config.toml
n_layer = 16
d_model = 256
n_head = 4
n_kv_head = 4
head_dim = 64
d_mlp = 704
vocab_size = 758
activation = "geglu"
norm = "layernorm"
norm_place = "pre"
norm_eps = 1e-05
positions = "learned"
qk_norm = false
attn_scale = 0.125
bias = "all"
tie_embeddings = true
parallel_block = true
init = "normal"
init_std_qkv = 0.0312
init_std_o = 0.00552
init_std_up = 0.0312
init_std_down = 0.00552
optimizer = "adamw"
lr = 0.00217
beta1 = 0.95
beta2 = 0.95
weight_decay = 0.0
lr_head = 0.0116
warmup_steps = 201
schedule = "wsd"
decay_fraction = 0.662
decay_shape = "linear"
final_lr_fraction = 0.0
batch_tokens = 131072
seq_len = 256
doc_mask = false
z_loss = 0.0001
train_tokens = 819300000
steps = 6251
dataset = "wikipedia_en"
MLP neurons of a small language model. Each row is named by its layer, matrix (gate and up: input weights; down: output weights) and neuron, and shows model dimensions 96-191. Each number is 500 + 50 x the weight over its row's rms, rounded and kept within 0 to 999. Numbers have three digits each. A neuron's up and down rows have the sign that makes its largest values positive.
After each neuron's rows, "fires after" lists the tokens most often just before its 100 highest values on Wikipedia text that the model never trained on.

L3.gate470:536454490483518500540534470586471476463456530540446586516504553477458495487410478483541581484523398510467490460500499560523524495463566540598521518541466489512406483464401448552472543574526457463451492541485451455616494489395586611570542472456570385488494520544446458580503433455510435494
L3.up470:571496481479530441426616457555507473423532522579489519419522553459505545539475534456466401406564475553556504488503521524583429500559539480477438576532460462532598437540544468527498436545511485512468522490518455491529490556420583529548522511568579525539498554530522557548605496481602517545
L3.down470:516419468604473456558534477561480461469519534665551531458516498435431483467439534458433408441465504662483456512509567479512566524480376562555473602552371429578537447589585460537539526536468503515527475617482582572450531595504539453534521411468511549443524603496441447510462390465470526545
fires after: " as", " a", " o", " A", " ", " con"

L4.gate456:465433519458452470592537425499472600432438533525425491514517525461508618533420496554423430458448457517453431559534514490519547529586467463450603568491519483526519554536548503502518577527440453500523492469526423493416514426420519549490469525496497491463428515619597486464523485523415522516
L4.up456:512464532486515487492401504412540460539507440550437566613508471524480531465506464526512508376486606554578490496527459441453518544555496509515533526498522448521532435575454492527541477606426430506441546508524444510533464571509467483525586520470620409617518508465536519491449413454510569488
L4.down456:473507512484613553469495591530520595477438482515504523475514407489494523508504558473503436492541581511466541525456490507434486428594542454460494548460490460422469529560488466501550485445441517539566467530423450644508496493487528448584500568494500408473543547489443500501538449511467504496
fires after: "-", "–", "ro", " Pro", "r", " R"

L3.gate559:530544514490490511545489440562481430442469503488444627569479490470474458500505381513633518488448496459510373454564483452544456463459516471534466457501460471433491410434443478579472469541475415518503408534509505444575506449459532599515579493503538397543499448531510475521534374468542519470
L3.up559:402466571499544459457505390528554512513517427451566580498501412516502501545518536378534448478502439479468487599499507503533425498471530574602431553531413509539487487460440475567587504540454484407459457531431550530476514485499514508552533460612487507483444559422493430535483398508410561539
L3.down559:481552465494419541582526498446526444563535517529450481409423544547494517470490421456486443614450542500475527442402629472473466423503496452494504459579509491511509580462463458571475466500460444411480526553573512542508526449480527493440454514526589508477418492383435449486457501505535518565
fires after: " ", " ar", " U"

L12.gate65:541590533436452565562496537472460477505568528536456511445451514510417421386493544470538452548550526510507538567454475564546502512438502498571455596519481475597521571534534460563493461512512506466529533477474506428458503446529493501513484490478517464565449552490541526471457545493497519519
L12.up65:541502488465444426416502604493520486464542518540519543516450436463530504409484518542472564443561473489561566518481411464431538453461520500537455508561460488389407484490578463521531563542447490514545470548498518507558512562471455369485481432558498373501456496594502406467540552530495458514
L12.down65:542577506491497544543529522553572484519503469485362579499540632450440462481492449475563570544411505578495484532576393543532512537469392446490417484455529504529502512443520452481446534535461551527521566552455485561432481457448525526423498551413554518539485531523551451536525496427453485444
fires after: " st", "oc", "it", "ist", "c", "d"

L8.gate126:536550522438517533555438515431519505411526518580557466570486588425604516466455461447613451467545428424455531494476537451514556512497496450466527531516473520415542464456529426426471495473555486504502499396502500500500485506476522573546614491492532485481450423606539521407404487512545432493
L8.up126:548505589530450558600404509451562499460485482592536496449503536460467492562520495563554422519492481434439496521497438432543504585504470411508471549481541483468522515450489450507483454571437361478457462475581534407451433503503508530442491581528519500636420494497550492475476414515534490474
L8.down126:610485597492537506552413459550514542395377548538500525547425503523573566569474583509526482536503502482459497521426524516530462555526418413477573556423469581551550455529478553523476490471529569517563522545475563506387442547481534385522536487475461540574581463416470461544564478592470454577
fires after: "a", "ra", "l", "ron", "ri", "ro"

L8.gate443:577488596531516501491484567517415443448563467447491508400466421572556526579503502525525564580473519551573620478494559556566446455469472518532488588543490496450445395403565468445480571655492503479512525585470524462465552613493481550529493493562524478538418496537478606537535551487424471512
L8.up443:565506466530439505418505500521479513573506491483489489542473520456549450362537442520485477429484437472476557533519549479562517501466591477499561393470528518477453644492455538517498469457534530523545442464526579534454495443439540530491507562509434465546497553555514541465552534561621455502
L8.down443:515486475494472582381549401449482454518486526521505436416466487473428461572478494513516554553376521474545452505508493522528503445453503543559491483489507546425467405523614482513542551453511551360456538511579616469525502563579492543510554558548491527551383510441481558467474494510467485490
fires after: " n", " s", " t", " f", " m", " l"

L2.gate33:424584476470483500521422480573555490490502501473404548520493539414553564494561489542611529474456406463504482415475496538601490467472516503594487486570474561493508555482442467582532485599498490492450488522489588373571474554560457539530528529448516427644458565495396456409554504467505420574
L2.up33:413460495481577515516544477554517393456486498547509508543449452476496466516445504486543490388535502519546499458461414506478508383531491535507506515610477484497542559440534434484511502586501485544475467497505606455574495529681450485438518521505439456517395523563458537502462455474536513488
L2.down33:562451469475472503493565418405474550538443514530388515477511605469526425424458558492468503474604533476477492430474448482568581494530427473548409440617469490514551482537561506523501535574523502457497582640529453486457427454510538471457523509501512522444542470544427443492461525536582544540
fires after: "u", " M", " ", "ur", "am"

L3.gate640:485374435442504471432465587546537431577531464539510512452550473568611489516555530554511422612527421454484572440493511479428506539576483534534482441545547558551508466536481508617482572535506479444514435522527551537556496465612514536478524473452424435504514491494449543515489445426485511526
L3.up640:513509569539427474524455492428499393540461468518530488519511436474489440552483481593544487544474518419459450382514485476500475478523469492472475505541530595496569534509570476584552467484483360568534432472527526431590548604538519616546508434460478434452538470462462565488504400561434481541
L3.down640:534435448495461510406524509450551468597518501587549547464525481511523506552520480505488479554591517454431462476448444514449481475493481443435486433547510459460523475548473502439541595601546486502571574556526515526429460484478496465513479498504399486477422443568496584533467469484520468514
fires after: "-", "el", " (", " \"", "al"

L9.gate306:514486466454493423495436528507353456481567429420548499497620466483532490496554429401508482546553467437463515506432443481493545497487508458431548560510562564508577561541520539603404513531462502558468512568489510480471480519498471524479444464579463541589478487551468628496439471496522454517
L9.up306:506529522573578440503456511547517468513457489494462647440518493453484520547476396627539501484494561485481465553474495519496540487475503551496549559479496484515411448459458483524579476531497518474559520474527476484582377536509412502515495511619546429600544513356604539419420492477573568523
L9.down306:468516482486529510536551381484511544502514555416553424472517442548449458495514448495484510467465550550510497473477480433504441429559502438535483538419386511524516537483576521572543535444523559599514521541536460611503506568428441453472507462538448427532488574508441539530508509547518383482
fires after: "ec", "r", "is", " R", "ra", " F"

L2.gate49:506482553495521614579458569541578540442581464535457393526530549491585476460497481547537478490406473483460582475460522607505520518509545600465536469507466547535474487496447533538524486448594527509445474430499511518628492508421391552607563471501528461626501576616488462526527481486416515410
L2.up49:528477439530514551497457476498560551566484410504556515479430498559553559484407481578509435498406520450454547498423474523385494507507438534442572453514506393582470564499472429522555508621493504453445430577488485533519488567525507511562615619466518528417396507484540514537478409537523548364
L2.down49:537534626581492458522490496527522439409490523475510475464541468462526554351528553455519449469507468537578446612575511526431436548535593502513548444479497551406523522532382502543565457533445499543493450498515474420498513501478547496492440453509473535604457581510473513570590494469457563407
fires after: " de", " ", " (", " al", "ol", "on"

L12.gate584:367616505544543525392528591499427501534521484459492509420499469443532466548612512492516454496448505430465591519529605488484595466562593489504493513580436508525543480488533558418450565442634439508484503512579500614562534571522450539504483562544518433505538452466564467469543525545520541488
L12.up584:434481448492572484467538491515595541539472530450512470488505446633476454529458576595552386563556572489514520453445410425522512537583473516455435548558419532526476521576522465454579452527603499552495510564524577473553516481566504506563579548440448493499525410555514533482407461468453512489
L12.down584:504504458518554447463427545555478467520549547527507564491507361503529570569518462451580409518503429460422512449503505567440531527487467509501479505564459543485582492486553452501451545457536542528609538459556517476514496487507435439430508507519538504501388568484534436431575553607502480503
fires after: "s", " res", " H", " S", " s"

L2.gate97:466554515445500486524532547495477554514515523525463494552454473461486453496514537586554509488426467555429482472539457498520589471564505525541564478491481410490450498459550464450504609522400527524515470484352523464569564446549545537476569478444610520598427537493539468473410482530548549377
L2.up97:551551487429548521516510479457540499501475554482408505508528446589471555570561591445435471567606555511487456472573460435522548492698480565496515453519521497386443492442473517381518475530420539377491439509460477551586442528474507477516532498559545557482457520505505522597445499507529532497
L2.down97:524520559564495615454546515546473510422494488464458482468531453491447461547579450389497418521537543542479469498433548552468411549547450397532494451529555499363536523463481590529525451442534414515478508425438511500567527543554458404527481566508568453556540504556487519502364476569459477525
fires after: "n", "ur", "r", " sp", "t", "ro"

L2.gate164:505559553554418562554514460543556540528470423447437610440477514454467525500483469470542568490546489552536603412473479492490514479433560492493542503472436513419514449369440504593497540426473553448460505516494473482534469539427557538399523518585555519559471496469481486528560543494536484435
L2.up164:497484508505496549555492591473547539391513558430471416559572405492523571479519579521509495553507541513381567494478501510503460579515440450529450509531510463477497497426385552427573476563489542506531531416524517548533478467398463436383484478614535354566519549556578431501486519573418423466
L2.down164:510454421609548494515533501494435467516468574505515447612473522392516489464421461570522444547552406423588458576546520482479565400550538481505492503558535555539460498459531602481528542481491509552532561528504381576501472501417492461490538516499508548556566549507613594451476526413494460479
fires after: "z", "ra", " ro", "ro", "ot", " V"

L8.gate390:428545454340521504466403522513528523469503564399537470535463521455446416545496432534477549501541493613530514503528554545425537438490493543548506557526427524540439500493468506554524500523440564423533567539495515548555543476552437501444448522566461503553497446460541602483520391450483430550
L8.up390:449472483433545501438420532492523572468508513487469566601514468497445572521390544529523488451479518496467540546614490443439493396499525533464555424515475506516505544614485476444488441499537544462503496546483416405525406493531500445521580588501596437551497500424504526464489497459474543500
L8.down390:512466508508568499514562586511493544501420444565531404514502425486464478498531589484538482542441568420395416521479529476487541510526582451483517461485571543505411460567583533519481601509455422541409534566523487546535475528572448477493467505403450509486469476512411469495508498500500497456
fires after: " 19", " 18", " in", " 16"

L2.gate350:374463424540377409536492481598469556448571494454551494459466454425448494466533471606495526563493415547428574459463582469579526436472577527473530504464489542562484517525539484526536500509456482403458521516429534428592518558528423562497616494496596392592429508520370484456487596503461515533
L2.up350:484481489577398398457492472594438474569434439421617553529401408450548436440503443546595513590465512499507581517496411437421473567507575490491494547489487540608506514459479562539537492390409535439519538544425442463583574623433569588470579587469545529526508499460525510487467462470529452438
L2.down350:484501546517461491575492444551471579542412561493558453519483450492450510521474507570470452585509570505592526509533556525612489478524542498475430511415547546429502422572530635455495450453471461541433493531474551526551549450447428443486491537389492508497561484505465388479550524456485470414
fires after: "m", " M", " s", "f", "v", "im"

L3.gate653:509405575561472468575494495532536583421575514535502505390506602405520481542474448523623515468475551474490537433475600545556501584459504562480574511504415541454512373477608464493535440558435431456479484439525521511506453465584531518407572511509541486497515481517514486434496496530546522489
L3.up653:499465524429486491548489463449528444494490508536485532587391596409584508538535524573536511506478553505492600465517468414487543554517519568456572520469434517523491452571493435492550500500462491405529458416529475470529469460520505533485452514521440496587511484437538484482518416459496502521
L3.down653:536473503612499475498486453506482543517502526579499595505518514522504475447521441451466577483499419547503369518507413424587540503404499520457526445502450472485453537557434421481502470468532508507472481526512461444462382469408528466509597539476477506542432456448523541541458436538423476506
fires after: "ro", "ar", "ent", "l", "ch", "ron"

L11.gate477:430552500516496482453453533565446536463485476428570450520455533499506481543531494523520439495554536518560537446548537594449514416442377566488547531609562425546466513505487456470480556577453529376507575486321519518599573494506476483429623529619487470572463503422451494447524506571517443533
L11.up477:504550471490538512514492453480472567524462504475499379531476458563456557411501455548458481440514428536516497436464475446480541512485549518506504478512451485587465534412435394464492516544534566438348521502502557523525592548505558577552573469482536487542453435505493572502571405644521465488
L11.down477:552489488574408514445496511634401564543493502513457567497558473491504438501484483431469483589505509440475468577503514557462568428420547456549571537465523462381436583602493501532526546507520516447495473463496500485548446566466534491488496535499504500511503489506446545467449498568538464517
fires after: " th", "s", " as", "n", "f", "t"

L8.gate693:456482574436500545529499588555585529469604418515402569505422496525573389544506467566544532515446380528457481500499568547399524493577508539439517438584482564537554526531391439536398473474469527617484484419335539475578570546399513565525454556509478529572460444498505524539536442503529473480
L8.up693:498450563477572577439537504471588486538468434497418533424535503491518517451476518599447527512480463522495516513479514628435484495461541513560483526440643460571439596557381485424518512490494455530499513455412529429604622513475387572600458637506438547506543475432500457444617486527561469572
L8.down693:604421560407511463460501476416458562441460462515492559501433462547560541542514477577450516509401442539479560535530481627463433417508501501471450452524519487466502556493526471475674526433468544593561491499563492481489511511506457527459448515480545511467459540544498437479539515521560556546
fires after: "-", " ", " in", " an", " a", " ("

L9.gate436:570503493473525488500421481573492456501469550421516485417553505433569524463450507529575532497502422452509481545536542456539537490523553542455459433543599519478439472568559468586521534537468588467464493508451426394507495559602514558493551442482546521476533532557425495495541460415430541490
L9.up436:488524466611473446474496553486538577565563554438442383400498560506554488464490486480416423446514551469458541498502534553475557451528506500543534439510468548498439526488453480420521569455440529588512549565492527468529576477450482483522467375447429532465474509515551456512578585482554451566
L9.down436:511427540487500526592414461534469500473450436515464543539520556505571354455492573465493461489448501403517482553517603484513434357538504531480581465582501469494523489584498431482524422556516521572568443420462495492566487374439426492454563492548552507506437460488545475516511466472467513519
fires after: "et", "v", "d", "fer", "ce", "ic"

L3.gate264:428474542422480598500375500406526550513486427516424556374486521470477434525558444443463502540491484470433504469521505479431443492608476494531523450490467438440442549470428539542493548494605534555483437462531531529404472458425490562515498465498492518586436519553550533568523506495531444529
L3.up264:524495492535521493472476453484527482407561508500493503474400516486432514538544501580470579493524577520554560545491526506472500694460487547530487523533583483453519472517441564453463514462467431514542488454517416493449530483479572520532435471559501440526526542563673483556536491438419461454
L3.down264:503540535650536373505455342526466442478455453472468509568530577536464510552497556454520588468459492525501505517528546482414527547552514468553415501565565553482552519486443594543481479479517575552512459436491464577476533470494547551525522558428547481590534509544420595483592483414482513431
fires after: "r", "ra", "ri", "ot"

L10.gate465:385463469445437507597587432566527474557533589448414480567493483532573565474467452498453515533604534492550593482488493414451475433506524494541482423531507468477618529442452478519481507511479617481396470376492479508485483462419481533452570538556520495531446463496445416582479455503544440463
L10.up465:460556506505448546592549551513386483494525544475507487491450460435393443500496498561465516457497492460478456539519501518436504473374495450522498502532465414525506525489484457448429552563515420571503583460461632527568400536513468513475521546473520571417510493445461519542529617585562473534
L10.down465:503465489523462490521557488547478486507515561403529489471493457606554494480536460438518462541473461571500568474477497530469442426579490533413560440441561577468512531513546527483470440498481445429555387549505512537513499428506542397564611436543520545551488538593494504550502535560568563491
fires after: " I", " O", "ar", " C", " B", " K"

L3.gate248:564497544468472429502454549547482559590545563517514434490456521476479530471475483541459458523481415392551445459600466484486515452435581498448502566530535543493505521507411464469473478536508423431464499479434437464593516489472512485444488498530478489556541438451453448564625553465504475530
L3.up248:536483493490464444550490562553503537545567448559476356411436532520457497497473493560456463511423419414465435516623465454530466526484544508470550501486451469510504503486430495473457475526561401437532493464445416504523495501478553486484464534513500509525497437463527498549570553495547456545
L3.down248:576510421474453439446481556488456588515500538494523507412442472547458531473560459522455396546464435456435471477562458481474450457524423397482508481482490466459463498567488475399496544545493535454453483588458503513490500452325510401437487451486446566576513592463509497477600531583591605521
fires after: " E", "he", " re", " O", " I", " U"

L3.gate76:541538511535557513454532557504436521582519488454506539502395475514491418428525498503593459515528487437547489464478505431524495565497488582483506474542462604496477510508414448496466501549360456432557467570529426465476501496495542546622480435528565406500514495484570517506515409496534485530
L3.up76:447521424524451492433445576486498622486533431472622527551521435471434523427537599411531473490545480523469524537497510443522466475468498442465572554517395480477430422548510557462509504523452512416550485618416523431484548432413522523580625514552507508466499548442567542622415504478477481530
L3.down76:507499576474481446566464419529573484401491521441443589548554468520499406529439538512532567455494496554442522535555485399599486445545521471514492502427474538516518546526491473487439557430486520516463460566499560488511606503510440398469465508511581486552489465540552522606574574495497514457
fires after: " ab", " l", " bec", " of", " "

L3.gate491:520527460544475492432432480437503569530468484330598516476428499372443554485500388497530544540567565472608498503519487418552542482496472542558536467487533491462489464579502529529479506478484515463572527487490464429596474562448578531492496502472484488441577491526477454428440455544605488419
L3.up491:487437506530456475488448520490552429474475554542548549525420555464487449556467498548528468495546517538495511494523496473555560534464475553587461478452464489516485571625459509510482523476421517441547436471465534490458618573514478488510625512487477436552583469385479517479457467531498449533
L3.down491:483533517552494503500443453484480570514444646436518487477439453493387516571504444506541484520563528393554539461448475438580605537431559495531423536520522483504516453561554506461506487493499460451531515533472483486535571538437523451465464507484498608440546523599551439471495521545512504502
fires after: " M", "p", "m", " g", " b", " B"

L9.gate675:472442426468504396511482449575421589490462445466413556591510577523459534577447500457570473448591582563515439499484498541488628498593563448449543506493447443496468557545540586502459557464503534539425479493499428528483498493544529526567591547593467548466510519514452509547567489460474496506
L9.up675:454513528534496520425504567521374510463482567379508468502571544459557493518517484487427543457547566499490449536580454565553485503550547535467509554521330575551457496439518472574505529516459516409480499518501476511466482513503469521504540447533475456459549482489475544431559476423437483505
L9.down675:545487501473713511478474503495496525531468480509464486486444546525522466483481530587489532473406539537534523461429446493504460483457454535581457479510503361455484495504428460507480427519522512517496440493466563479541500506466500466422577516446509412500399520548525372552438514558458472486
fires after: "ill", "ed", "e", "ade", " to", " ab"

L4.gate640:402565595495487417513401537429587564513538509537491503519491538464521420451497552573642473494575596498506433493584537421555539454499409599474500497545474468505472471478519545529457423509508454511479507530436474446521483547411518563589531511528601496489491450597590494445418525481490469452
L4.up640:482524547366490472536519435469597606453519460490498482547507542499452462529436509501469456556498504462477554519605484522497552529425473567557542580547487429480618501439547542482489486480399437485437400533401525511419487461428549466592505402500490517537569516509571495582477463391476374467
L4.down640:475519410505497540501596522497462524472470480451557471481558541457453469552487580448501423582460414506509602543542442473531474483447488505496438514473450544415588431531493544484535364508530521447568477603431506465502473467454447432462546485460413533562545501476442492478445601476511568498
fires after: " h", " R", " H", " p", " A", "r"

L2.gate529:576494546429447475509555493532590440425558453527546409414366511463603532454514469500558570539424409489523543488523495474549490521454516490556566488503503501503527453450494457529546523566429384476477501397551502409481480578542464495495531613477588462532449530472520487524535520444522499372
L2.up529:502488538459500521633525411448620471502585472437548455533470568484509526471450444443610567507479478443487548474523557457535464488532572535484513566541530461452575546542566429518546560536502505520457426486482529534523485624502455511577530514405565487504531545441450537524483487477478525511
L2.down529:529510440508361525519555537481444454520532453525553502428506496521543483462504488422495530575550502440467502516530503443521520433479516430603510504499487448510529539484498508466547543592409503417528477507522474522420438506426400502564458574454489547537439542439494511617478430490498557508
fires after: " ", " 0", " 1", "o", " 2", " 3"

L8.gate389:417459509548499555451454568675531569516562561556430462512497525489488525481482490572577496505405525454507570492466550507385516511514496579523461467534428502543493525511498500563463499496504494431387494450469430501492565536462508518619686562553557560559506437514536448457500484463588498535
L8.up389:407459452572488515459545574444526540458468518587531553489521558480455567555503501477626462524418569575491601467530492453489469533524505546594455445493511430522469535582444436473419513489531439375494535505508414449472482500493467516479479564534586523522573489468498419484432538536406442475
L8.down389:555489464467514383487563488415592491453505574479399499525583545499524549467501440428514516540539532506489389500513570433543588498488570419557486505569597474459556504579374409499399435507526519596537498547534547517569532456482506525402436419501480426466511519489442548531555525527538426524
fires after: " ", "a", "us", "cc", "ra", " al"

L4.gate166:402496493519489500591529472537474549496538449504456532456478550475537504501559580561567554459534537498497520525458521502516516524447506499436446474578476501506606509455435497511419478486561477449526549547472515470483452584454578539545568572428500554391439361510498493500498592553562475493
L4.up166:454545497474382461534570584497520419528532520463537456496465422353398487493539485520558565503503505506425620517569537577587515520478557435521523492565417519497501432426455446489539503519480551518505552566383449565555557559564519540557508479428499528546450507513456526532480547472500412383
L4.down166:513527389529499500526508441454492505488453525517554487501535528546433453406471529439436444536460523551539497500493408494540390546496490439509425571497552474481531486554544548486566517479492468517506482530546498469384472491551497381529462468399439524456558528572439535553497531509541536510
fires after: " p", "\n", " H", " o", " The"

L7.gate41:471465538520451468613430548499534489432535535553517513502485559483533435547507530500536480507561516472480568495497597365574448525618463562493515536515467498507417424448511500447512540518505517575538447438387509414469548583417469538532478514470554456513492453568592391517506447444549536438
L7.up41:570433500534513534539491443468620404501510488579451561526537492544441505484504502441536484455479515515500525506490452443482500518540431447452462383561528436454435563498549521470614432578480522485464508401548498507511448508414469465528459436488531478539538467570581464506484491475627498447
L7.down41:505441467540506476580503405408476551517563454367481529481541485553610421514517474444551432494444514515621490498422492514527452457524464406447489476545479542569514432431506589481452568522572533417418525543525473612495506506491529555451493462559553456548510498544489500520501543544400487442
fires after: " R", " L", " D", " G", "l", "r"

L10.gate48:453421468495508495549388524498505475464493489553506557489421521451387460519452595517518480401538498535463532509507518449438595516478615565592544526467535433596486626567498481576465463578561564432498501436438484499441570555539470498468536442495518547463456544487528469506520459529430435519
L10.up48:535478514501500427485461589501519493438475499486564498420550638437501492418412539482527406478601533483462468494514478532456463382456452536590474514552515483482418412583555555484445538458415469455475460479444488542564489498468464470512517599452497436465548453550532472495553473430545429569
L10.down48:507437563457399447512476561539527399543552542549484514518440523450498485558582448474523513408519543569548532556543433492561564462615553542501409481458470552461560496498602524532540492544440592554532525451500517509576444472452550536567453424461522490483448559466462474570440443526598579537
fires after: "c", " A", "ord", " g", "ec", "d"

L8.gate224:474599527532546419462493553449486544537450466549445469572444467529563510532494487558550451493455518429524486482550555477500580481585524469504471533509508500582423516498396528502461544489561411522536523501427578502542495551441547510534446569504544458526449445499425533499556427471472505570
L8.up224:377471534565481450523508420521456484430478521483489426569537433564595567596562559546521392523458479465477475497455520547476584496516547583551532494522534635525493461481482476492470408530501478650500430393499575487577562500529619577472576519502485474556495427531417471448538523498447534524
L8.down224:465474475497459471459498518471443461533588554557503509492446545526511555557498502569537462463534511406476498468408539449496403486583620415540486500525445472494463506583468532494426484576499496447565478511470531468478562508548439439553576417482529545453386435591494533490466449536480541553
fires after: " s", " S", " (", "5", "-", " t"

L3.gate297:440479615485550473646492466500460504463504558539461503553481444488508373547490569381570591559433464436459422522541553416488473516494510468513434530521582639507597529453547439565452510459445432565613466396489527576460444447556554545494442594566518479479477531462549435471539465506465461508
L3.up297:453528541510519499469408530483521575489494502454552481524509519457543417464548502469609539603394559465430441465576539486486508516460542515574417467486483480445446458538445542449442485492511493409507507466522454526454385486488494462493509467434582479477640518486611529484506470510507424539
L3.down297:451498518572480485561426608480488471428527387538424533565508473541529459443524545549539449488502529527578519501513423466430566446466497435462409490607460556491559526522551486428561470624486541488501554437611584545497459509495549453512532457464511447380455414496450576594508513551456499549
fires after: "ag", "z", "or", "i", "|---"

L7.gate635:443530557563441473612494529564511469429530444541492512522454494557516494508479451562532522535486539525476524514542468549517501521572454566498556564522539521514540471408446432462469564521487480602489488505457550482492598545521415527490457437458507404514451482459466458529580549456481416441
L7.up635:486548499534478499474414505593510500428502559566482410496468507524548473478553437469523469479466481470402521480569526574558487600483528439529500549512459490504588591388426555501560541468497516533512408495565525497485445444432455521437483545450549474540484525390419477590550531616386447506
L7.down635:501513568487449553364523478504544512467480557548580550456534474541526486477533533461497581476562573540499486544482552434544544529395418540466515537468487455480498506501538440483553454405447472429479532464496531573461515424470529448441554575511477492474415472493542442435492593577479432520
fires after: "p", " f", " S", " m", " v", " d"

L12.gate251:358405466485570461459538446468482468454594360474483503545432486503483528560447430499494405486402527602507588521454488531528508419583568470423563489492484545554562496507402583471504492435607554466525484507551501463587574543531495499557447513452522578548580477439565534477479559504559489537
L12.up251:445514424541556412423540571504508421529601482505427444520560431412497495477535486450538560519522567468482503542530568554485449468412511563485584490425536578555495497483465484494516438514521519465512438563537479541500437512517543545563474567594496547482451442463508492538504423423433503546
L12.down251:519516497415564575582509504539457475491510491494409477433471572581583517554594503476594498492501491456565464451501506453519536482549474497472425464429496488397560449495465468544448465503533485489464550442444505514549439458551589533469500573462500476454501603489450420421520462482528504420
fires after: "ed", "e", "ing", "ak", "s", "ok"

L7.gate371:414487551410442438635511534531537533495559487551520417443539498494533448546485516433581508586516460454458508507523678507540530420512465491457502551560510519548473452458468559474424456492467513555551503475483488537479459463564562543441545547460570423525509544527494526538515516476384492505
L7.up371:474490511538556574557453514506547563506471446529379473539531472506494454542495489515531415506433536436453487518520498582513430530575482468537528547475518486551410501474522591378454434469622464521508446409491511526430456416431586483526492525441576468532530444509608486502500514576458451502
L7.down371:521520589338489565453438412508384454480525501491489501477516482510553439536406410547450472475493583567490491489453554414539534483538582397495585506593574472397368422540504482537453558603478487559484494464517545502504494356471510549576412530459511450480559466544463498509540505478479569577
fires after: "i", "z", "ri", "c"

L10.gate377:536465535551552500469499489603497450508406555508481441490590618481575555533385517503518533602450414428470492498514541500520470512477547558515542532553534561483461467482487538468434446458469495560537528450453463437497473559568457488545486509449457536557478515511475580442464517376481423496
L10.up377:553480499598514501466466574558484478547469537493501471407441481461556505528563493466501610483453418565511538459523512489469541483520470503529513448523527508514481480455543549642460440423417524459485484475511480508586507506471488474444512548475500435548615504486521483472480511458556551544
L10.down377:439505566577532563588527419477548525449503432547520457593503566515500524488477511503444521470389630482552481506389479386420486535537493523460480476554565414471450486502490408436537489553467470437542461468478533464545504488518503499518526456531514596495543475497486435437601475452433533416
fires after: "d", "l", "v", "f", "ro"

L8.gate571:453504462517516452536525473544616502471597545450464479495579451524483609530481610406499438438486415528471547465534506428548493390560489534489523523536511529522558438489544483493455410525404539491457471554463418503464467525509427444518643513581538536406497495579501471497448520448527521470
L8.up571:508537524552513570473382643570494500554505542525523463515537395407515489595581491545474540481542416436564405491567537515468556377501516500490491422548437409488557475520518469551467438456649484469493541561595548602550448469533518480414524480487497485568602566517406463570487517508582522513
L8.down571:466496493522585450502473437485515496465555443461496484459491574484560515462489542550461565485512450519538533542540510546441478498514465495512434528507493512498469463513430401437529533477495445473373472587533510458552534412477610439429590501539517600492425384464556464459494479534563563577
fires after: "h", " K", "ar", "j", "r", "om"

L10.gate143:447531512587508492540409535484498555534454491443446544453629558429512526505564545543461482490611487524428443559472581548511511485569534487546493428553493527432416513520524591516467571541608556504496453478494636408613579571534458481489449457495495507519498456544574439486456456451512507512
L10.up143:432460460484454595463523561515469528575472439484558505467463486438522510415540549500472452419475570459531521491489499417447471461513521475572529464579509568539603480488550374481444467572513521536550510530414564573505619503575520538452515494449489548509578501538531353602574487508582444431
L10.down143:571506508532455517570471496516561435545439634513539489497435504379491429451435486566392387589491536460550508448526507472517490481475538480524579504496528580421477552497499534537496491550451571498451423445536589448504403446474478487516594571488532583546495438495423532529439483491483443481
fires after: "v", ":", "g", "d", " d"

L9.gate654:420417494462544465443458511541459464520377522423506467533470498477488492572479516510507515497577519565539520486451531520446508458541437414516589442559475458511370576501515508484435533499478449377468563487466577479589611518609443459538468538569541520539492425418431533430525470452468511449
L9.up654:479484554519349548440499510455473392387508471438575500549447600590500541606461541554494460437489516509511531526555530556515494430562438520485480437554467343511512551534540460599518536471495507397470440538424448381513477452497539511445528485537483450530461536489461351579559477482555412523
L9.down654:547506594569549472474485462467546446445432522448366423510413548474440489454461455398489470517535429536514387474498517514522491560517461502455513552543480571533461441576537509453435557476510447432434486496482438606630459482615496494498508524518567502540521409494527550499552484532476470487
fires after: " 18", " in", "um", " 19"